Weights of a small transformer language model: 9 layers, 152M tokens.
MLP neurons of a small language model. Each row is named by its layer, matrix (gate and up: input weights; down: output weights) and neuron, and shows model dimensions 32-127. Each number is 50 + 12 x the weight over its row's rms, rounded and kept within 0 to 99. A neuron's up and down rows have the sign that makes its largest values positive.
After each neuron's rows, "fires after" lists the tokens most often just before its 100 highest values on Wikipedia text that the model never trained on.

L2.gate521:48 73 37 35 41 39 54 61 47 54 27 55 49 34 77 44 61 43 54 42 66 40 66 51 34 37 37 40 43 61 67 51 57 50 53 48 40 63 68 42 50 44 32 49 41 40 43 64 51 39 50 40 38 68 62 34 40 52 55 54 34 58 47 53 42 30 66 39 49 65 45 35 42 21 34 58 68 55 33 51 46 67 48 47 20 65 49 39 50 38 42 36 52 40 45 47
L2.up521:58 70 30 42 48 44 43 29 39 78 32 61 55 43 61 33 46 42 41 65 36 46 57 59 37 56 37 48 64 60 50 42 31 48 34 45 58 63 56 52 51 40 45 54 50 41 55 42 53 58 60 43 31 22 63 31 74 37 29 36 47 60 50 52 64 37 54 27 66 32 59 44 20 40 71 39 46 65 54 53 44 33 47 54 34 39 62 41 43 39 51 38 50 64 54 58
L2.down521:61 58 54 68 55 66 50 57 50 32 57 42 52 55 45 49 47 34 72 16 52 50 43 50 49 61 61 63 54 45 55 63 57 34 55 45 27 47 53 48 47 45 45 43 23 68 51 35 64 48 62 63 46 67 50 57 30 72 37 68 44 52 45 41 47 63 51 76 50 77 56 75 69 35 20 55 40 44 39 61 53 65 41 47 56 41 47 61 72 58 37 62 55 54 34 43
fires after: " in", " g", " p"

L2.gate44:56 67 70 57 19 77 61 46 50 58 51 52 37 37 43 56 47 48 50 37 33 48 39 38 44 59 39 78 44 58 59 22 56 50 47 51 43 46 47 30 32 36 22 73 54 46 57 70 55 65 61 64 46 28 42 40 34 33 34 60 47 50 38 36 64 56 45 58 52 34 68 62 30 49 36 52 47 61 50 59 30 42 44 42 39 32 69 31 45 22 62 56 59 61 37 63
L2.up44:50 77 69 43 55 54 48 51 45 57 64 50 55 44 70 38 61 51 54 36 60 41 37 54 50 43 38 43 74 66 66 62 52 31 52 53 42 63 36 59 60 50 62 52 41 39 43 54 51 66 56 44 65 31 18 67 47 46 47 52 38 79 35 70 40 48 78 53 42 50 58 57 41 36 60 41 74 41 57 49 48 40 53 38 33 42 74 45 48 35 43 39 55 59 30 61
L2.down44:52 70 71 53 64 59 67 32 70 12 41 54 57 50 37 53 39 45 53 51 71 39 47 39 47 36 46 65 52 48 41 22 65 33 56 45 58 32 31 49 33 37 33 61 43 42 59 27 62 62 54 51 44 58 63 44 41 36 53 45 39 37 52 36 60 69 61 60 45 47 73 67 60 38 34 57 54 64 46 52 57 31 51 39 63 56 71 73 52 53 54 66 53 33 58 46
fires after: " t", " T", " th", " g", "ur"

L2.gate149:39 39 45 20 56 45 57 57 35 41 48 57 49 47 38 68 65 40 67 58 40 38 36 26 36 71 44 64 52 66 51 68 43 69 47 50 52 44 42 49 43 27 45 55 49 33 50 70 43 37 58 50 64 44 69 29 27 54 44 34 54 52 41 27 70 54 64 53 71 47 41 64 57 61 60 50 47 43 52 39 60 80 54 59 55 43 52 66 46 45 56 43 51 17 25 77
L2.up149:30 22 35 44 56 31 63 46 57 33 54 46 32 65 50 73 36 47 60 36 46 49 43 54 42 70 43 19 57 53 30 62 64 46 68 59 46 57 54 56 59 64 66 55 65 33 38 49 54 55 56 32 70 42 29 37 63 43 55 37 51 37 37 50 51 63 56 17 61 22 56 43 54 52 54 45 34 60 57 45 56 56 53 33 80 44 43 32 51 57 59 42 48 40 43 62
L2.down149:74 50 68 67 62 61 48 74 37 57 26 49 51 59 50 71 73 52 46 42 26 56 57 45 86 56 56 40 59 63 60 54 35 65 35 55 48 39 42 32 49 60 39 41 68 60 61 66 49 66 61 42 51 63 43 56 61 45 37 54 31 67 61 45 50 33 49 45 40 70 64 55 24 55 35 34 67 58 70 31 60 44 43 59 36 52 39 34 51 47 55 56 57 52 72 38
fires after: "os", " s", "==", ".\n\n", "e", " S"

L2.gate616:49 20 31 45 80 58 67 47 44 62 61 35 58 62 50 40 61 57 59 55 57 45 48 28 44 52 40 50 40 43 67 63 50 56 63 50 60 56 61 54 58 54 27 33 58 38 57 31 47 41 48 58 58 47 54 44 60 83 47 54 65 56 62 67 58 55 62 40 57 44 41 72 72 54 57 48 50 46 28 42 40 36 52 45 76 64 49 32 53 65 50 45 69 29 43 51
L2.up616:41 45 57 31 48 40 61 37 65 41 43 36 26 69 50 56 49 43 62 25 47 57 58 51 46 33 51 40 58 43 52 65 45 50 43 52 66 69 53 48 44 59 57 14 68 54 29 36 49 45 52 61 52 55 58 64 48 42 39 60 59 44 45 19 60 54 45 74 42 64 45 59 70 67 55 55 35 43 48 47 50 47 48 57 35 67 57 62 75 35 47 36 43 39 50 63
L2.down616:39 50 51 46 41 42 57 39 57 48 41 56 46 55 48 51 55 51 65 31 46 16 54 44 49 41 72 52 51 55 49 56 57 48 63 44 49 64 34 70 42 57 52 39 42 60 59 68 49 57 26 46 60 26 42 70 51 59 48 41 41 72 57 47 75 28 56 56 42 53 33 47 46 53 66 58 47 20 61 50 37 57 68 62 46 63 44 37 62 37 52 46 61 45 42 26
fires after: "u", " A", " he", " o", "or", " Al"

L2.gate453:39 53 62 47 53 62 48 52 66 33 53 47 52 53 22 51 69 54 50 27 55 35 73 27 73 48 49 30 53 51 42 45 45 58 63 60 67 44 29 58 60 64 57 52 33 50 63 46 63 36 45 65 30 46 40 32 34 39 44 59 36 49 54 38 58 57 61 46 70 57 39 46 65 51 47 57 32 26 54 46 42 60 41 55 47 54 55 58 59 36 35 53 42 38 35 53
L2.up453:20 63 53 32 62 40 51 56 34 43 13 42 34 46 45 65 60 48 37 59 64 50 54 34 62 62 49 32 52 52 29 46 58 51 28 30 49 60 44 39 53 45 58 38 52 23 67 74 33 55 52 44 33 56 55 42 70 60 47 50 47 61 75 48 58 40 44 56 39 36 57 41 57 31 26 36 53 67 33 55 71 33 70 33 49 50 54 54 56 62 57 40 38 43 59 38
L2.down453:92 39 33 55 54 31 55 73 50 73 68 59 53 42 66 43 43 43 51 46 44 56 45 52 53 46 48 71 58 58 66 54 59 57 57 61 57 62 49 28 57 54 58 48 37 59 46 54 41 43 47 38 59 37 41 63 50 57 37 48 59 36 51 61 37 34 72 51 43 54 59 56 43 52 68 39 27 50 51 59 34 37 49 55 40 55 33 35 52 47 44 70 55 61 68 56
fires after: " A", "op", "e", " S", " ro", "ol"

L5.gate544:50 57 59 60 14 54 54 66 45 43 59 60 57 52 45 63 57 39 39 46 67 45 71 46 78 66 68 46 42 77 44 67 30 52 48 43 58 32 49 59 38 08 73 37 49 49 38 55 44 56 47 39 62 58 36 32 64 33 52 49 57 64 62 65 55 41 49 69 52 46 52 34 72 57 28 60 39 49 50 78 68 43 47 50 57 51 53 56 29 40 50 52 62 48 51 40
L5.up544:52 45 51 31 56 63 57 47 37 29 57 56 69 46 64 33 41 44 46 63 45 56 64 61 52 38 48 78 59 45 57 30 46 66 77 62 58 48 45 48 39 88 53 46 61 55 39 34 35 55 36 54 58 49 47 30 52 38 40 47 63 64 63 61 37 51 57 63 46 47 53 39 44 47 62 35 38 48 13 40 56 56 52 80 55 44 80 43 51 58 62 65 32 56 44 46
L5.down544:51 52 40 38 46 35 47 51 57 75 42 62 35 55 64 70 32 49 45 53 56 54 58 38 70 49 55 55 56 73 57 47 53 47 36 40 29 61 57 62 37 41 44 34 61 57 56 41 76 63 38 43 52 43 62 35 50 58 51 61 22 45 33 52 62 54 58 52 56 47 34 56 53 55 49 63 51 49 46 58 45 42 50 23 46 62 41 51 60 51 58 59 46 36 51 61
fires after: "im", " M", " re", " L", " s", "an"

L5.gate192:30 36 48 24 54 70 70 49 41 41 38 57 52 57 40 42 44 47 42 68 42 56 64 43 63 46 64 59 32 52 75 37 57 43 61 58 58 38 62 42 37 47 54 46 20 48 54 42 62 65 41 57 43 41 63 36 75 50 61 38 47 46 56 71 48 50 36 35 49 32 30 48 77 66 51 30 43 43 37 45 33 42 44 54 41 59 43 36 42 37 58 68 60 55 45 57
L5.up192:45 62 41 57 66 66 44 57 65 38 65 38 48 48 48 60 57 44 49 65 52 52 53 40 66 60 52 49 50 52 51 30 80 69 72 49 58 40 44 60 21 33 52 54 58 52 38 74 29 36 58 70 77 48 68 48 51 34 51 30 75 29 36 45 52 42 33 49 28 38 50 50 40 45 37 31 28 51 57 57 49 46 59 56 43 48 77 45 52 53 60 57 31 55 33 49
L5.down192:58 60 38 51 51 75 61 60 68 56 53 47 45 48 18 52 48 35 58 61 53 45 58 45 49 49 43 42 53 37 26 76 37 25 36 27 36 64 65 60 62 78 16 52 50 59 46 53 53 76 44 42 42 51 59 54 39 40 47 58 63 58 52 43 53 21 48 56 43 58 42 65 57 55 56 18 66 48 40 47 60 53 27 34 51 50 40 39 33 45 51 44 54 28 54 43
fires after: "ot", "re", "ir", "i", "le"

L5.gate248:76 49 51 45 56 62 61 78 47 40 32 50 40 48 51 46 66 52 53 43 42 55 46 60 54 45 47 60 52 35 63 59 59 25 49 54 51 54 62 71 35 49 47 52 59 53 36 45 52 40 49 65 79 41 48 41 48 37 45 65 55 52 48 41 55 56 24 33 39 50 72 71 28 51 47 55 51 47 31 50 65 37 38 52 63 57 81 52 42 40 53 50 40 37 48 63
L5.up248:46 67 53 37 46 57 45 38 53 43 63 49 51 46 61 40 63 38 38 40 50 36 40 47 37 43 47 68 41 38 53 37 39 64 59 44 68 41 38 57 47 41 68 67 68 21 22 43 59 44 75 52 48 42 56 62 36 48 41 44 29 60 35 29 40 66 21 42 39 51 49 65 49 59 54 39 68 77 46 51 51 58 47 56 55 42 55 57 44 42 51 47 33 64 48 39
L5.down248:45 50 51 53 35 43 32 43 30 72 60 40 64 44 54 40 40 38 36 42 50 29 51 58 08 55 42 48 34 56 55 52 48 57 67 39 49 28 47 31 53 66 51 34 59 52 44 53 51 34 66 37 28 51 52 62 30 52 38 38 57 34 28 30 44 40 52 51 49 49 47 54 58 57 60 58 67 59 75 54 58 58 34 67 45 34 65 65 56 63 51 55 29 67 56 44
fires after: " ", "ar", " d", "er", " b", " g"

L2.gate423:40 48 62 52 49 46 42 66 49 53 31 42 50 51 45 51 51 69 62 58 62 66 65 61 54 74 40 45 43 49 61 34 65 30 65 52 44 61 54 68 42 42 40 45 48 69 35 51 47 40 45 75 29 76 55 44 46 45 38 58 60 50 69 48 46 49 65 44 60 57 60 50 31 50 44 64 54 60 62 56 58 51 35 53 49 58 66 50 65 60 57 51 50 53 61 51
L2.up423:39 48 68 57 39 48 40 51 40 84 29 55 59 50 47 46 47 70 52 34 63 32 47 51 59 43 56 80 72 56 48 30 45 51 46 50 27 22 32 46 49 31 45 52 63 45 68 61 49 54 47 46 37 64 35 41 44 56 48 34 34 58 62 54 40 46 45 31 54 54 48 51 78 73 51 38 65 30 34 53 36 58 37 46 51 53 54 44 64 69 41 66 59 53 60 48
L2.down423:50 54 46 62 35 52 63 60 66 56 47 52 52 34 54 35 43 81 46 31 61 64 46 55 49 50 42 38 66 42 72 45 56 49 49 58 57 43 49 50 29 75 75 57 53 62 57 38 43 41 49 58 66 60 54 78 34 31 39 42 46 36 56 58 76 45 49 28 63 43 33 59 56 40 73 47 41 32 72 49 39 52 46 47 62 54 75 51 59 52 51 54 55 51 57 54
fires after: " P", " G", " b", " g", " V"

L5.gate130:52 37 61 52 43 19 45 46 50 30 53 60 48 37 44 40 59 57 45 37 60 35 64 55 78 48 51 51 41 27 58 50 50 56 61 54 44 42 83 46 35 50 54 42 35 53 20 37 42 44 44 53 53 66 56 44 58 31 27 43 54 46 56 45 30 52 40 52 58 61 56 61 54 61 46 51 36 65 56 33 53 43 58 49 58 63 48 60 41 42 47 58 59 41 50 49
L5.up130:74 49 30 34 56 37 24 34 39 67 39 28 53 51 54 60 69 38 60 29 62 48 57 30 72 51 72 78 43 59 62 45 57 44 43 48 56 43 49 29 52 53 33 27 61 47 58 39 49 67 48 69 53 48 38 37 57 44 56 50 54 53 47 44 39 40 45 45 36 53 31 40 36 38 51 49 39 32 50 46 64 60 58 41 36 51 37 55 68 34 33 64 22 54 57 62
L5.down130:42 43 71 51 39 46 57 73 51 59 54 74 39 59 45 37 48 44 73 55 57 39 26 40 40 76 51 25 43 62 47 59 33 43 68 62 34 48 40 39 56 54 45 27 49 38 32 64 61 67 52 44 73 42 47 47 51 25 40 63 31 49 58 32 68 52 50 34 41 66 70 48 46 52 59 49 35 53 63 57 50 69 26 30 43 55 44 40 43 45 49 45 55 57 36 38
fires after: " M", " L", " (", " U", "ar"